config.toml
intermediate_size = 2816
vocab_size = 45258
hidden_act = "tanh_gelu"
norm = "layernorm"
bias = "all"
init_std_up = 0.0262
lr_head = 0.0112
warmup_steps = 200
MLP neurons of a small language model. Each row is named by its layer, matrix (down: output weights) and neuron, and shows model dimensions 0-191. Each number is 500 + 40 x the weight over its row's rms, rounded and kept within 0 to 999. Numbers have three digits each.
A block is one neuron, or neurons of one layer that tend to fire together. Before each block is what it responds to, as a language model described it from the Wikipedia text at the highest values.

Words and word pieces inside French or Spanish titles and names in English text, especially de, La, and mid-word endings such as -ique, -imo.
L5.down138:505562522482425508571513499510511520462477516509561450459556490573541471495470546546549484559505456504408488501568543549509459512544484545496471469482502522512496558498519563485489509546522563487515433528435399436475438563498437524521430440479533501483496495546552475447502466543498526471477469497566486565502525483500477470467545493530549463396474449596436533513557467531403525524498528468530517541538558526539455504465486524479500576482520542554484472479501485449545526557491488467490560516485442510552430503533513508407503458472604513465490484472505471506526493543522439508
L5.down509:460539512547489499477473493526473504454529509490481467586410587500537548521491532510482525488528423468493432467535525478533468577395507466498441447508426567480475506545516505521565578424546550482522482535470472566511447488461512484443574462526589473484436493529515543465457490563444466515452467525478546443534541493500503513517569498485499492509459525507509582467461505458543521510506449498507510498553545572493493529503511504537502447441513611531425461442442453511485552507526453551467494477511422459437591489536510457495506499554433515561551422569541551442500479532516437528
L5.down1094:523520564526473528456532480496467489567440495501529478493447503548499548500486524482615488405523482481521544477457506479514533480490451450472494417523508490553511582522500438473520521518567463505460501502502456531607535573441552448518484489482555520533551555497561545575477477414521510504513495496463487438503502474541458536458519530539548473491545460511529477518485475536447479515536545462558458524479489534476519482530487484562480496474524454460503537546501543469498538470508460523559515512459461570457498497455419546489511545522523557568483558541475510500519547462528491528
L5.down1104:468549412540477450551553586566490427469538488518436495549530508496514497427496602523537512487569554458468440577472482540493516461502493522459503479542495552596518461483513627461465486515490411454457491535488563459496457449494561497573531495553446480461537445458471503488492486504537453508505479468489458499542539552512456507494487460492506485496509359538507460580502465488494433541581532410563473463532501574559477545534502440534544458548463534400532542463420468500505535468499453484421459497525510434428496490434475553512487486443518474510600545465519504482436499476503519477
L5.down1147:642508450468584472540473478520498490479483552491466480518532557481533444529456480604451520518474557481441471514481487523500561426475480448482447572541554443453514507509500505480507507513562486547512545532438434466501528463540495506475513503443499422521435525495448540560501549451486533430542479550465510457547482495503493433520440465535555488482510452484507491400496465509535448516506445506486495472396541499456489511469575540579526512574450490507494473572528525481424496530521440475447473475478485434490510517554488450591419510524530564474546469490485524476492427466493453460
L5.down1550:518547448438494496544463472537441441472478463508485514504495478510511533549544476479482477517445541475454541541544566498465522526522441517517480462535442527511535471457506516521425498511492438554562556514476551486495520549537518526460521515481503486447481538533484492544430495508537465457562428515534483511523550507462514471560486462519413555538519456559531439607499503586510400520504567544532466475562495475483483553443529537561481446574496465529482491472486505393472513513499490490513494491503441531435483543493532519452510441501468522442548512565532455501466439497517498489
L5.down1827:594542479515486455505508504504469441451468440430518413491531466480573543491544563532453478523569509562483510470546556494510524555428500466488580482538502536572524453471522583571529540472546515470495450560465496496578545517551502562505552511480490370516524536502477471468523546433472456468581572448480472500565588511434451474548489462522507463455584492503512510451414554467505568490497418514455469473487485484526512536515525456544532534547444461440535501480548492531455516519461485571501447485513546458485555472457426606467529464525413474561452454469494437496422501569457541516
L5.down2726:480434479487497543498499548553527506521503551512545478471508536449495526470458460502454532476509519558442502561493419517514493515489495516561511472487553530519455475519482564480516490484503395473481462504527551568492492538505548466486512509518561548448480444448539502487508558493499539473504482530459524417556497526493568471477451531478516483422531410466509522472461472530483479532569559522524517502552563522503504557523626531500480509563548438515481534585509491522521516530504524564552550584442479514487450537487555571490511457515537497510471553559521516471426518506470499485

Tokens in the middle of multi-word foreign proper names, titles and places, often Spanish or French particles such as del, de, los, du, or name pieces like Stro-, Tu-.
L2.down186:597502432470499510461483454522480526520552464467559500429520512492453562514504483528464528547522533468497561445477515509443534427491590545436519489533465498530463461481503435542475492505518609487496501496546519489487429533520436491541498508481534594552511565500516524543500450500460493498507492495495497478506534491529418497542505520529469525505547507523503467532510529525493449541501487506460516548498568536579510477501488434496495499450503584478416498487527521461469504532466470505477472534528515520476519476531530524523500521469425498537592437508544519515544486504449501567
L2.down474:559480521425464468446496561543487578425442490479432482546552492474515500547465579512453474570456431552493557490524533533535489516455487548440586484485555484480531459510494535474482568512482505518493599453477522486503526514496459458469597462502552548498468576505479529551547454549543523542447504508483483442560469538514537456474463465485457592426515456487531435471546512523511523493478542526518476519506451493440510577515399543524481495526542645481463529562487469493481498546458519485482547464535542473508451541572448471481563524525473470468440428544473536488474488508572531468
L2.down943:496469476516467517544476497483466539478496514495483520512531517437512463520562436485518502426459484505504522493409484563497454468433526561549533463488480515500495516445494534464558502497520453614554567485508512488509537509464525441521485609458526521524443555470578538491492446496567547486479570505473431474533531509543480489553576525519563483478541484504514466551453446502522437475484519542428437541552536539452550517512489535569448493451570511509463443593453607475513512570509452440542510451484443514442470509501527525564461454492507482522430453519557603562437474490597467457
L2.down1182:503546511444581437496504491508504487556512468472500445455453463514501562505479477531474508480435481489500472508512501482475511498452456530563577535538467489474549517497476490441554403465440532512490537521555479457503531503509486560522510521493542526473515509508525485474514515551463552427499460534519455485522457476470485496488486443476498442453470518562476486548529500503502493424561497445371552518562553508553477506575463525484520464454481521446467491471537439459527485569494508433478494507469445548497541563485435516471498518434570483537459506471507510402511478562529472469
L2.down1685:482507552505539495464499514500421505541493498482487532490480427489491566434514498561471527557556503503488549522513534473489509520497476532500468474534455492508488473413566427441483491564452541547444537515513492548499522533529543502559522474530522497526546524481539564507443479499560492460467513537531517450479565532499582472477551511466485483499500452443491462459548524538580457480441560429492471455514509521466483505563536511539501549453518498413447494466524530452470474583498488533556505542515531513526522528541483472545497504456596554543486508522554511482532563405498435433
L2.down1700:443512551480503442485466531552493526472529558497502527471518488499451556499486474430458538532498465504499480541532452468526545552477499439463552404533466520559480496524598449525494541531518521533484510533483481522428461430483530467498424556441478481513399551546563532527436446558555502547475433458453481521531526537462559466505509499437460516486489505540483457542452501504539541550515533511565549416532487528450492486478462476506432553542542465463522505460501484449505467535480549448501467501508492494515440436583492451525539555503476463479527481490524450483485512492572490491
L2.down2543:508519518563467546492458452511500446529523457534572435498540517436501491535519494568573529545462468477523561519511463452497478495458531525506533509504474509501598617537397515489528558465472481542461568496488488468519542516447514536521466493467567525496543479474492550567403462535480515496539496531537520534541503450505477482491512551524549434491472478507484510456514489458541531488500516482517470566451550495562448458485445495481488467516520522601446469445437462458465550495491524507508487523455501571540522516584522453539521524510555454543478539534464469509421526488475466489
L2.down2738:533472506490515479484441476493454535479450487521459515538491536534487517460588435468557502483502524476493536454499485512560492525542461539509532540476476537534481461485496485541449552507521498514475512484567532533464472629473488450494485475518418505528501533454460506510537494469511512512466454488465482465490497536553521523510533494477509491519507481527574531533551545431418384553514539564515463486506488492508547461512489483495499459491552537428494556553540585489487502542458443467498481549508446559431451486524493517443483488512441475518468539518528495564434506447516457449

The second line break of a blank line between paragraphs or before a section heading, in any Wikipedia article, e.g. before ==History== or The.
L5.down21:501505382461545551506480527540505408548530543494516493494508535477477563519506604460445526518536452507502529495502497464534500543554526470489588446510476510480526463531484519513465512485524550471401524492506549521522557512502485475466505563436516457556504504516561549499479486512471464430457538509488524539521490554503450435556524501506450450544516517480502495462521499528520587496540422463565527468524543548431533472525550484561463533467484471525473492476521473546563478374520514585515446520488546479553567536459529522514546561508559481503521484510749508529478477494453507521
L5.down168:463460508470488490478504483505538477578370521472366482525482492519506508515500484573544510510510415497432479468553492488499477462482493464519519463514553531510483513593530527520511479530558433551510467528588523472553488499521496502529554501488482532516487532525519454525471487427515526538471542494462457553511505538539598485492533461497487513512553537443499521500455506454525477506513528493549463458490452449443600529543462540481506480559486529467463487468535556462479533407473591382501531486548488566450526509534501482510524548512453554460443538480592506493527520540538515515
L5.down392:510427572438501531499427484570439509545538538474521423489525524470525456480537532493491431471578457478574435521464444574562484424496416481563534430433468462473529564492455438497465519533456523469504431411548486400527499447461471465530439445409560481537497493511502552467491526465468431509520513547497494538483510481554463512483462499466465448445497502495455447500485553520453530506463535515555434534452434543470486474488537521542487472565550515491484513547556488521495502579543567490481477566540429514501509523515467512454469529476517458550541531541603488551536486439553520551
L5.down568:550483454508514479556470494521568510512486489567522486425500517502475564418484483494617474554522501557501488506506508524515440470520511459560521518475491452533465527504531601510505508475437490542482552482494521596450549489505530452511468447515484595471501450421472534569516530577493457505417507466488499463563481429450458489478448521523487549591496526524486508504460476577537407496517556526551494542537453466497441486543512504539474469493541539569476542542512516549443507523490517531440515460504531503483583508492518505512462482471558498476474545467510492529493544508491602470
L5.down1238:492504487446510545448482445537497467492489494456539550469555448467449473522517577511490482491479566473479500503526550510468462500486531462483527567496550497449451453612498462469452477540438537480500473585444429569565478506499416527485521555527554430478470500485512512548510459516531480479535491502478462485564527485469457539513563543494525462569499471410502496426472483459557543503509508565485479529479479559526489587563501523461577503535495503511486517539488568533466532477461465414439571473471529572602504509530454547531455476523540521538497533473592459522514527490529613597
L5.down1255:496517479434529498472506542454490504481521512438438481525560460517505546486543465426482532476496548543508504574471518561514493532586513502531543487546546532509489496558502530417462554447558459505524533484544525489544499528501498478548571425465496536596531524423485575533487569574495489474425450531498575539484528521532548498442552457483493479505498462412563514484492477498560486476491521482494430497474528505466512443524529495505530471506518500543495498486462462468487515502552519544537531482524507493452486547544603489503544515499426450450518433481518468482521565404520510483
L5.down1533:463575472456527535472473491514531539565541469451533508483497509516503530567512505510441541442416529482420408517504535494441500429464494539483526540441496523529456516499504479449476497516494503507475529517492471483469481516466527443447503443503472525561530508480482561498500548473544506512485506532535519492474473444538460484595575556497470515485537459493453527517455554511505423528434480518486523467466468449476559478515475525499452479508512502452459492530519472540523450494484484536524465460526482502469488475455535503464588580488534463458444582575631547437503515516528475495
L5.down2751:537510470454468560490558441415577503488505518480536497533456517510504503433437471567531486530401534522535449501509502555545464595424550457465592571509564483526486502550465485503459499519489458484467471575537499527423431406467481492488396489555500499519466474525536559548514484497479461535511493551496498467499501435475510511528521529576516531454504521483527480565503545542468493553485463553427510460517502499556515534509554487459500501550539496481476452471508500555475386449536468586492521482492494481531531447577494566495466495463537573517603501473654425541448509591522485524

Fires on the word or table pipe right before a number is stated, such as "population of", "peaked at", "Total votes |", "grown to".
L5.down116:474515516499535478430478480571586572491535440495506444469435460501487460475522501543510533515437470477536509611535578476497509573554462541503519512423490561459485520443534561481468523522587465509511501507510519527515476480565457501434514532531503518477452490551510417425421474472486499599479506504503485464440496522488485504464447451424449520459531533496504480557533491496545445507417462513525466517525454448509488508489523539447494498534510563426541470539463531462520516406506515447512419561497486450437477561474533475542499463546414568509463510501410615473506486519436557483
L5.down137:457529510517492541490554536541477552552484484565471500503400445487527454530466533421518489499449486445509518569529529529455453546466523541477481474506508587531476433534463470561489464503449525513484509457479508437482553580544494438550566476513513493440519520492541527458533553395517527414524501542446422574529476516481488525523471468504487557554532496482510529545476495543510512557529520521445555564512542539523533402490438501460497424486497518437434445495492480502521484493444506514482470470555491486554458468535506470468510543546530519465469552503586526459542518517504525593
L5.down1220:465467534496482540549473481407498522449441523470524533500439516529485505552508565550522466481531562402490557545549480518505544437530560502501408475540573503482452593546499455510442524494378441458470496499475495502482487540507555495505554507512542440522456574481570495555502504553496499505477425498478488444567544533462559469489500452535544550461455474488510474380486546465413520544484469500495542504526542475603500540547479395494416495544510447478533551446509567509487545503514467488446481458463467434511572495454504541522467446477517453452517513487482489539551460537487535514
L5.down1482:425445519485498496517478499500432460551453544436524495552462483587463491544534503489502482425495519488529496517600499452458463465488568507506515504497506539536505520546536438545518557440529476409452514493518506585521567515460499539479534504536583472519476533469465516538453520540488606548482469498508476567505446479528558482526518521477408419492471473452555469511467585459479482514447565436461494506429448558549450498433567546516495483526574497448483442505540512493509460561498481532485559500562517462449494546569544504455494503484462522528518471529459504562530511556567546465
L5.down1560:477528514524505489542479514515497465517509484541376420492471556507521505487449524507501414540534511483508511480560552471463549457445515567524534503496511477505516491498491453492509530551574555518489533507516441536551454542500560524496444490541527486543456494508535499446510459468527574493448470416532506507487450558526498507481527508507472414540499472519550478413489491528422533584497481457489517562515564482498437477490470482416501524444548523498516448482520476538489500489442459506477481547515444483458484488611507627545510528462582547566519531540620426465479485482483494537
L5.down1824:496518461492518574483508457533405505385446536528511533487575485504471532411521548487492544488448471485477466458496473508509544470547479484513515463524490457490443498478488471483455504529537476501509492508520522581468567592487482448490505465553497558537539628455478416538428476511485586544498423523503518507530439492478560521513546551458488513491506475521486592499532529539507545439540470527516524463466457534540428516530487561452489441468532520486491543542492555423480499474465504511598504530493463474537485446581513555500402512450509537486450498428518512489496543513504413412
L5.down2651:427478502498507480570467498516480454539479549483512448452562557536502460617536436500410504503469514495501484475515464490509500573497477474491564509544503558498489511505551518471476535487523576517531525481486545540493511457486533504566502508520538558542461503522493511590540443497521501543542516514551419503574499572475512543487458485480416483529524538528579486501486573457526479477427492507483530455465445492458420502514532488492551452511516485527503584453513499424556475431516499424540501546537530469506449477478486531482509516440496577540494496488601461502522435481485446439
L5.down2699:400500491495559452458501462524501458470504568467536550513498486573574500494599519441484501521451539500545488508467492523557560506538540487456464536558477523416450477478518461513536477502510576519495482477483475545457520473509553533477461469483435570493496495505489502502476475514520423462520446509452485512454532481503501454489579450536495560473520463587453485552462446512512536491483535578429506466479430551461452488402502495475500522522479512519570505498552505534530513494490483526450447455505531437540436475526482455508513477406486507490513502499572475514548439541497439509

Fires on the token just before an upcoming proper name, mainly party or organization names: blank color cells in election tables (| | Labour) and words like of, by, club, New.
L6.down1968:483445533500582469469491517434484458485537479509524520478495424469593468460430501502495495558436544526519471529475506482547470505465512495483486492524455462605499502424506442486501454530536595515500465502508492520520570441536492506505553531519501512458487530444564496511495532513496432547462490486516449494583530457534473451482504427460453484582520471484513567478484472554539479460464506432513515485472488579478473486539488534475501484523579495467425530505422560545500488537528543504504606555507381482505503526470456466546459526573504506483434478478532469532547445564529542504

Separators and connectives such as table pipes, and, with, for, placed right before another number in stats tables, sports records, coordinates and vote counts.
L6.down819:530486521594465487544505446481430528525515527511507485535541465501535478478546505508444571534454469476524463498392462576498469522506562516506553549575436524479469543455502547459551533525509519465464457531437445521461537501478557540551428480478487478557492476562549441517501508536536485462524539456536519457511522525470520479502505544490425539474493473473531427556499526511502463419481451485525489451498553425501414535561510471498474456492468477490478478518488511482446477456499486554521526462524579500476533521498511491435442528500527518532505470569358523490511536489543499473

The second newline of a blank line between blocks in Wikipedia articles, where a new heading (==Cast==, ===Women===) or paragraph follows, strongest after tables.
L2.down287:428506479451527514505530476545493510448593523509559513537471489539516497462475535519542507502489514563489465473465461458506493563581536481518545477472548510553503412486427540434547518499435490574584469459577501526503478516488469473561522459498524497489445399494561475455598502530498523566427481539478538500482510584466523451467529484468521471552508468498468410485560525473510468512475572467532499514550363528468515512526504541479489514568526417538491500460545458444470436534489542494473526429485543534445414507519545535544556533472523461470483584427555453493568525514493586497
L2.down849:567558483504474478466528487423519537553481497485442461446496472535468494516539476515517492472451515558463564493579563527455468552439522485529493497516567549541472502520479487436524422492443488494511476476543469531516472494489453523450475491449530496569500528456464520525541481554538476515507507448477516495518442559442525479487489460514470480439512433456494422525508524506475573428446479521508590569454563518529478483469532470510507540542395498532489440545507495496442546464442508443491421474535470476549461500516477481390418587550512521448552581495567494507510480505494495481
L2.down1861:481471514504457531386536507469496418501536546436457442523541517543484501568499519488501494470480489529532601497515541529502484476552434519533526441513507512540545399539491500521494474562505419547508450512397524636512476504489487469491497483552471465510502526484445541456411556512586521515432492510415554522531492492536547544518477504548509485558569594529507495501487528526540506495519500522483487437530528543494499428523471457538559502448559431572440482471528483521417520482458508502589479516473533519511527491443556456495492511537463516505517559543572469448546495501489474521
L2.down2048:518525477530447551505440458488500480554439542556439533512500492494496531516470510500476485500552531509491474439493537446540454548508509497505489431552546523495460525441469512537554476414500520464426437581520517534537475504566497440497558533507471517560497462457588445504501496529491476452478499468446524527520515547510463546518529472488527521445485564469515514438488488545483489491440482495564497482544587527433456489529521467363512531515552422492532547541424500503483472478464428514486508459551489541516540526512533473482524508430490467459527502505584474514543490501505454415
L2.down2217:487515521443501528501508512460545446519499500448513555534461562429512505519468524561482567540524494531463537485538494541550573497469492563599506580436577460559524418460507487480518473457479417513510480520505421548553502440502508520457515512516489454438527462483531502532397490408476486503436512522460594554538587468525543555463506504554517559523496547482504568467499447543475473443462449462542498533467519488523511501511446449514527546476489522471545543478517505471467420477503481528525569521568502549525492514550456479467506492537477482523515483512548474471497485429440524451
L2.down2603:500516448511529515479502509467501518487459430492555480530489507443495597513547498494451455534444508454472525465488398487498498512471480502509549429510488496573478485568523495496540445584560486513520478549561505479473557495507543486459506487440454541538490448511559508503525479551503490518534534581506497489502448506483494487561490512498491506488527505443452516539551516538537529500493484543514495475467554523503523445457527501518570542501470449525418451516442535571467464484520527543463560480490538501451549481547460510523497526605491483486496506490607508491449608532483507507
L2.down2683:392465517477525511462471534446477553522442461496491461491415563538504431506540530531495495497497553476572560437519499499516538426498502514572517528523512488514459587539434455475510469454531556448511512413527515527619538479499472519500418537538497449544478498512551526495603506530494449568574456554514489472513465526461437518530518420440369424450497505427526489503494516498491444432430500477503540548513545554435545487529526487476496465556481521557467547527562569480496480455550477495417515566500563545493477458479529523513545509481487541449420492493524541505539523462530518511
L2.down2767:473442522529525459534516487531508580530495533553506528495480497525516542475461456491501568551560441540527467433486505445448477494566501499509527504520499497508415486473468460472570468429519504465576441433556469575534505507459406547526528509473373523547555448537501501440483488524518495505492516490457570528450519408513553517458507532497537443421550419484512479532509461511414426503554527485498533459514425499521485442515419528524511483525439537542490450536443459477474472501535503450507536472511467570511484572511448448480504474547490527524515523509465586407528518482509484514

Punctuation separators in tables and citation lists (pipes, semicolons, colons, dashes), plus word pieces inside foreign-language titles, e.g. "voul-ait", "fév-ri-er".
L6.down2014:493495467497553409571511474540514460537473482439558511519501469485440554542537438424479551510561533394483489532504460560512475516557515503529551474562577481480487467444496554509488515462529459483470536470548474468481539548502553495556500459473415514509544514466462477486461489437543422505472508485536475520497499569540455530513527488471495454507447475476433442549508493572465487533528479516528506441485489574533554450500490517504524497497469532457524506572535470473499517509540484503483487549508499541483439540463470471527560530497448564510472490405579460513478446514520489486

The word "with" following a noun or clause, adding an attribute or accompaniment (countries with, people with disabilities, 1924 with a .967); weakly, sports team/league nouns (club, League, Tigers).
L2.down135:472499507563486561522532544474589540478486556485542598442479481446535527506495519523491557533515455532499584438523479529471499502448470512526530503408505493515521496410514483466411539507479558498471571472445483467527487458466510516457476475545532432464522444505480539491501510493471490510467504460493585453457582463466536568521510570501519533589514487526500526452550418466506601554467495507518482578413550502536481514503508508501564472493533513556481470533528522489445421564485551542516490514486505493442546431543526464485473484561537501451444454484541487508493443484521488487
L2.down253:465518556569494472541539555489489532523524507519484516471474510466523532484522476505484471510526495480565534504497485410554498454427488523510533430479530513566493527491478481510522569450453556529494484448476505512457506442494520499552514427513488499525487527494547533465475481515390520482565419462455453469440489492531429521526512560461557538504436554447582511551508495493568512499541490558496587511475461484497507538479460436564518495510476497524449490517515445517532505508462550487504508467494535511509495504505502501484505578436456535486450553531489474479475489526504468514
L2.down479:513441427493511472502450473540514465559475395545504501415515458418462455515485540545460501509531487487510497482505468524470516534471488486539509524501479506574478439489563436504542463500520532478500486488485494521523535586487511525462586504506457464538477560556460548494517467541444474483551536535579488519497500550513544557506514545515542524565592483576436520524491463497494460477481544483450488572485425489571539524545538560454484519595509462461565460506524551533526519528475457548456520562430425439500423477500570494420449521504488449531518562558263492446512465477505508537
L2.down784:509475561470485548452467506500454501508571472575544395532479534460482491514475517481527545480510552459509434539505517480514559523501477422525515567535503428511539418549487535520448526544565585473482493474572468523484478509564404534495482547524499477482433492529427509443525500495441527526462391513498477512574505555545515407520497563495512504517460557532558532513581511450439443519476485518461523511435475537521542517431485484495517480523477467395529435479555557536475513532596501478423477488473548480516577533517554539461340453565515458501482527487538543507507420426618506443
L2.down1305:559492536501532527498512512449404507523537518409529591534447540460527485510454533533475518516519575492446501534517523528504526390525424557477504497512532490503535505497522506506468501477557515523481500533531499523477518553558498436463526471445524435478508520493502469511486507539568418495579543476444534525521478434583513483484491423505533515515463518510479444494454605457472501480517468425468565443498459446503434522368424470476564465519523567457464545492577480484597466512501523442447491478418548529438491494525557485433472471501462478518507490497509484477556482467485425422
L2.down2021:516502601480567517496567443509522589512513484505484433422523469535505464517477498481474457504508418459542453411478462522484463515489475533519523464491528458500449406455507484525453537458486500451432484527555456525483462543503562513491472493487446502569546455512440544455372539471528506531462433473484492521512524450493494542492576448473489438483479523511554462456526453511451537437542433554546465510445524492534562553438544509468548510461526417439488483541444472561547444455506442572525557457531516489562443529523469495501450449457491514463542526528488499552514487522452495508
L2.down2067:544515422507444530549531520526496499502524498515493491455525495521526454494503585483524556506624489490471450479443574514553496521433532450491505562556526523496486510506487500500435446524473488415535434500552541472523401481469489489454491534466479477546524462481484556464568481500468470462548464525535481510526508513540491456563495518525520478473484545490494478547551500404480461493540544547580472493513470544539533568538499529480538531456503558538525437493454527524547585525488454536499452476452434449480564525505565577498417506547462560468477595458420471480533492507565549396
L2.down2361:469489505499454465461556496483467538563461453503536536575532537489435463516510546451466552501506521518533486565564542468464564533555493532478472464448500476523546453467477529484479541517489550492529495514446535476526515468523409465472508464551521546457478439558542481425570485527537484523516500425534507486427536495515541532516422502485442520510530541491500538460568518509426500493493500484513529525496406526456536496462442502433487520497443498432467541492471479523508474503468467457506535455494551498511492534459571529509523473500516446570452589486557502503581484512486482473

Pipe separators and small numbers near the right end of wiki table rows, mostly footballer career tables, e.g. final Goals cells or closing pipes.
L2.down29:505459513530445513462456493584510517541487445558506475448481471493464519513493479447545481425447483493408479440508467437552506483469430481516458463477519506504529468527489494467476489460479540495538527489558541479499524515523496457523496508443443456480503495506491522508449538436503540491568496510482534543537430498535497494513507527497530566512464523556473512520532560478511499526488586485455505575569527523512448548547541511518433500545445505460579454498571434521513492555495459393477457495519469573484518431557502520545482492483475505476512531531507491495427482522518488504
L2.down128:500574472454455506485450508506497503490482448532481427514477502527445411512509509463523452476409464539420532481442500491518517475407479515507471421473565527474445479528513486506515576466487432547482494454528467464474532456457445457497507426465457529546477526471498488456505531464555484483495525527549383543514505489525552541496533506628487518464503462469538528514479471517493453514531539498503536524478427516525489537555472539467521482465475578516521486483539593513464516578442534462454500521475477506548553507551549461427556487473479546524531464556540531464490535553461457517
L2.down530:491489513452491499473487507539455427555475470537529435536458450488561505493473494489532509568502487548545454507502504561561463537440598461511404591488459535536495516517444496467504579531406505531517580485542502493547490494484504516511471471470505508498459446507473512536388428548500480564513517507445547476479491481506478529473535501562525434468508537456542479461501523465451513553517553446497443468444415512497506510514449504517505444489533505535493531516463518492489595486475456515552474553593459553482454514530479525552441509472512533461412536523618500506485540449512456509
L2.down573:535477492480535533421527511458517541476549480555494512471485513464425518472546520482587546512490391493477487478477532488422533418472550588558538557498504441474532525576502462573519534490522495558497472465508555449507498462508482543450463518429476568458513472453468569516459522483500551466454524430538611486509469485464500463483488520473557457498517511534562430531479492519548474516533561470506483533454477538495511517516492494477413520531445557436544533549540513441513512486585507455506429511481517527522515418487472472452526440457423514449457448532541521531506506491534464559
L2.down1377:493515506498431502446536508608591487584581458490441589538558482486496461482522494459457539450540456492518540545435525517488504438525533499533494520502485513455508461416539471517487537572560539525510509495429498437481560571538512497522472501488528549515508468533574469554476499509484523563486477433540409621528538510531512507419458460475497493498523560518523533480497462496562477527551549484490414582534513540528462521547513542497516460461494504515456461536466483503586490515548485456538513546518492530496520565500432491532454460527474472536488456527556473421489499534536542518
L2.down2404:542434476489485597496522544460505523506514625430392532472542482453427419545457534500503498529488446519413476473387527480514519516535570496563516503580503560495536469526541474475568436518498501513564419519519474536454546540528496496571508460415474513427550506453524492491512442462543484519530550566476601547512431544557511539371489548524530446480528436464534515479497559528454578554495453539480506542492395495512561500497445601433430509575481487528509478518505504526464472519528493467490513522516561492480517519553565547417557529506460470593500513491497488504480425506599453490
L2.down2422:530448505490586531478514572588486477554475646524467504551536480548546460497469485481448454471513558482488486550448482446489484514407446576480500533522502511483540518592509438419507584458518476474446493480475490516521478489554481490495430479502544544537511512489521465465492452484508501524510509548447443511489509503484406478549467503520460490494512502489473482486525539513438478455521540523488553567499539519520470545455525541515483519443496565496528421457540509551543507441517482461471515537579527496463570467539511545423516557556486512477416438443547503490533465484534500486
L2.down2593:471502550450539476495517498472504529473449440519448487467476457586425499462525531564485460457443482521468500440513534474502516514590478479555503470576511557458532512495432529528505426525495588539527484517516493437516445464458464447530585494563486479468494463537491540469484545449492424522512506595495568529443432481496419542479419524525480475493475454506535481475466530477454514447520471469488472459468459544519526512536560489435530441529472436560492500416559480516499524452468487495448514509440489499512601523443586510505492497547475563475495503483568494472560568438545483554

The second newline of a blank line between Wikipedia paragraphs or after a == heading ==, just before the next heading or paragraph.
L6.down2130:522514439437571498474518508494505484551549495457482522524500465470520472443512426470521559512479423479458487538480559467576455535461473486629560441438429504513526476538522473471498504447481503567550535472495547497497567469488492520530473524489520517513501440505471525496549528508513429440523515525492470525474483485526585487502466555486505544533564515529519491485558495525538496536453480479565511532496454551467551562524511521531542483497547533544435462545466513506530422414514513511529507505509425448449448554588481518506511529534553460482536462475642524455493459524537462527

Function words and slots right before a proper organization or entity name, e.g. the in "member of the Federal Reserve", by in "published by Namco", table cells before a label.
L5.down345:550442506480441542505501464491462479471431544513474584479497547522518468534483511468505499468552577500485444512535531468467524532488446566515459514476534569434543445425469586495518501463549523534509541474497557501543521503537445499576540441514596486540488558507494529539468522515493510501518529508463440510529513525573571534519463497474493579526486508484529571429514534522544605509493500497550502533515578512483442497406545561506497461506466536531418504522525531481506529530553496513543479484502466533545502478445444476511523477412453551506528519527449526510465474467497470567
L5.down455:493464530478509519553535519531508532551497428525579524473452454553567504558436537498409520549453473544575509540507574544548433565451462521511475571492453492466567520523507527497497511550506550501513396514509475543549491442498547459412575519445511569506482524479372485491448522595527492470515514471476480522540482459580516479451523443489487525481445565472516452547455477513533485431510532515481484596482546557512492484509468524487473518525519530501579523468441477507525566588509495539492482523477528565530511500594548544539549458509467501514478455516403469518522524459548514500
L5.down1118:547496509428447458462529457514533468544494534527436425527509416465542594505491482506548481548461502441482497469409515473577467552487488527486533542537523506519519448523536553531523488490603520485508496519523545518566411470479483573512495493545579530511488503485498515445450475473516532515481513510513553503504509517535540454430550496555462530550532478471492485519516479467530466493551509550477533457456572538525487573584452537550516435435452437544571534542498462410508619444552524512529531560499471518516521486445522565535524486437507471538527554473572577492565516519461562536
L5.down2209:561472497461517476580469512503563510529500473439528574471553566467565562494544468450521533496526568491517459460531514450472497496515588549484534493451471548540568502467464478505523512455547537528520549515484512529500538524454556484535572577527583521510548496563572524507564565567481503453467509449532479458481502468567520451447516496528480468520522528542453480532489486565516456483556451475543524508524587496473531545506570522473410488454494481475429458556494467453471615489458482488528487374581461447499533475490463459487587516463462521535535558491296505468499462516474476485
L5.down2256:524487506492540486446467576544485496522553506436498457536467539505498580569560523533479518494531598477547582523528463481573450572520489502478437458551467532443504541479480446539566470412495497478485452449556548461489497488490423519504482431530578504506531515508543525558486498469433441529521516520557517498454468467532432457531563498512479519453513510458505507416482483477457451471480469496488539482530503507516443466502515495436507479511491524461568520492421480488600521545579516533484530517518547529535520519519482500540556487524464498523498518487589398469484513436451493520
L5.down2613:447497523449475475492445539562435567577470569567510483488427506469488387522482503478559498492476540500496467517482473515465457399500558543440470468544443455595503564506505505504502523443553509513526571512490546491541515518514509427513437523523548452483533546517537542527492490542550484520543562516558474508489392502570511543523480557462537490452476474436449485456522475529554395540489430444519429539495497515537500516560462543522471501528472474476490486519479469545520480570474485514511444532534522597554521561561436586467514486463525564540513439528470476534482511492486507475
L5.down2739:495373460508508568424486431532476459532503428478573452534512586509503502543519472435528472557500504520449538541467445586512491505511560542466483520547555521490455478587427483447438483498565443540507558479504434506533457467432592537529505456533495478545455490458426445492533522565559506551491486510494429577472448502532456473447521442517519500521522501471535475449448424466447492476459524470458533538540539501492529519492512494408532539520516488486575497554520453532553487482514495555539494472504526485571447490552560569470445488499492552517521496502520503522520531584542532517
L5.down2764:512466482461420440522508499468523478480497516430518523530479550447570513517519475551560481457479473492482503485496493470546536528567514527516534470536517461467471517459533405496500454474487440528524503495492558551518448582464508508479547502457535566493515432485452465504547481518537527550478464510471485512509572502498578527429513451467452444511538445509462583483514520522465488506461454550448478539453563466537469499528510443452496501515549536540520468536506573484504542561556521542476532488529604549525518555452470448538493492448481547518503503498446512529479446523513475460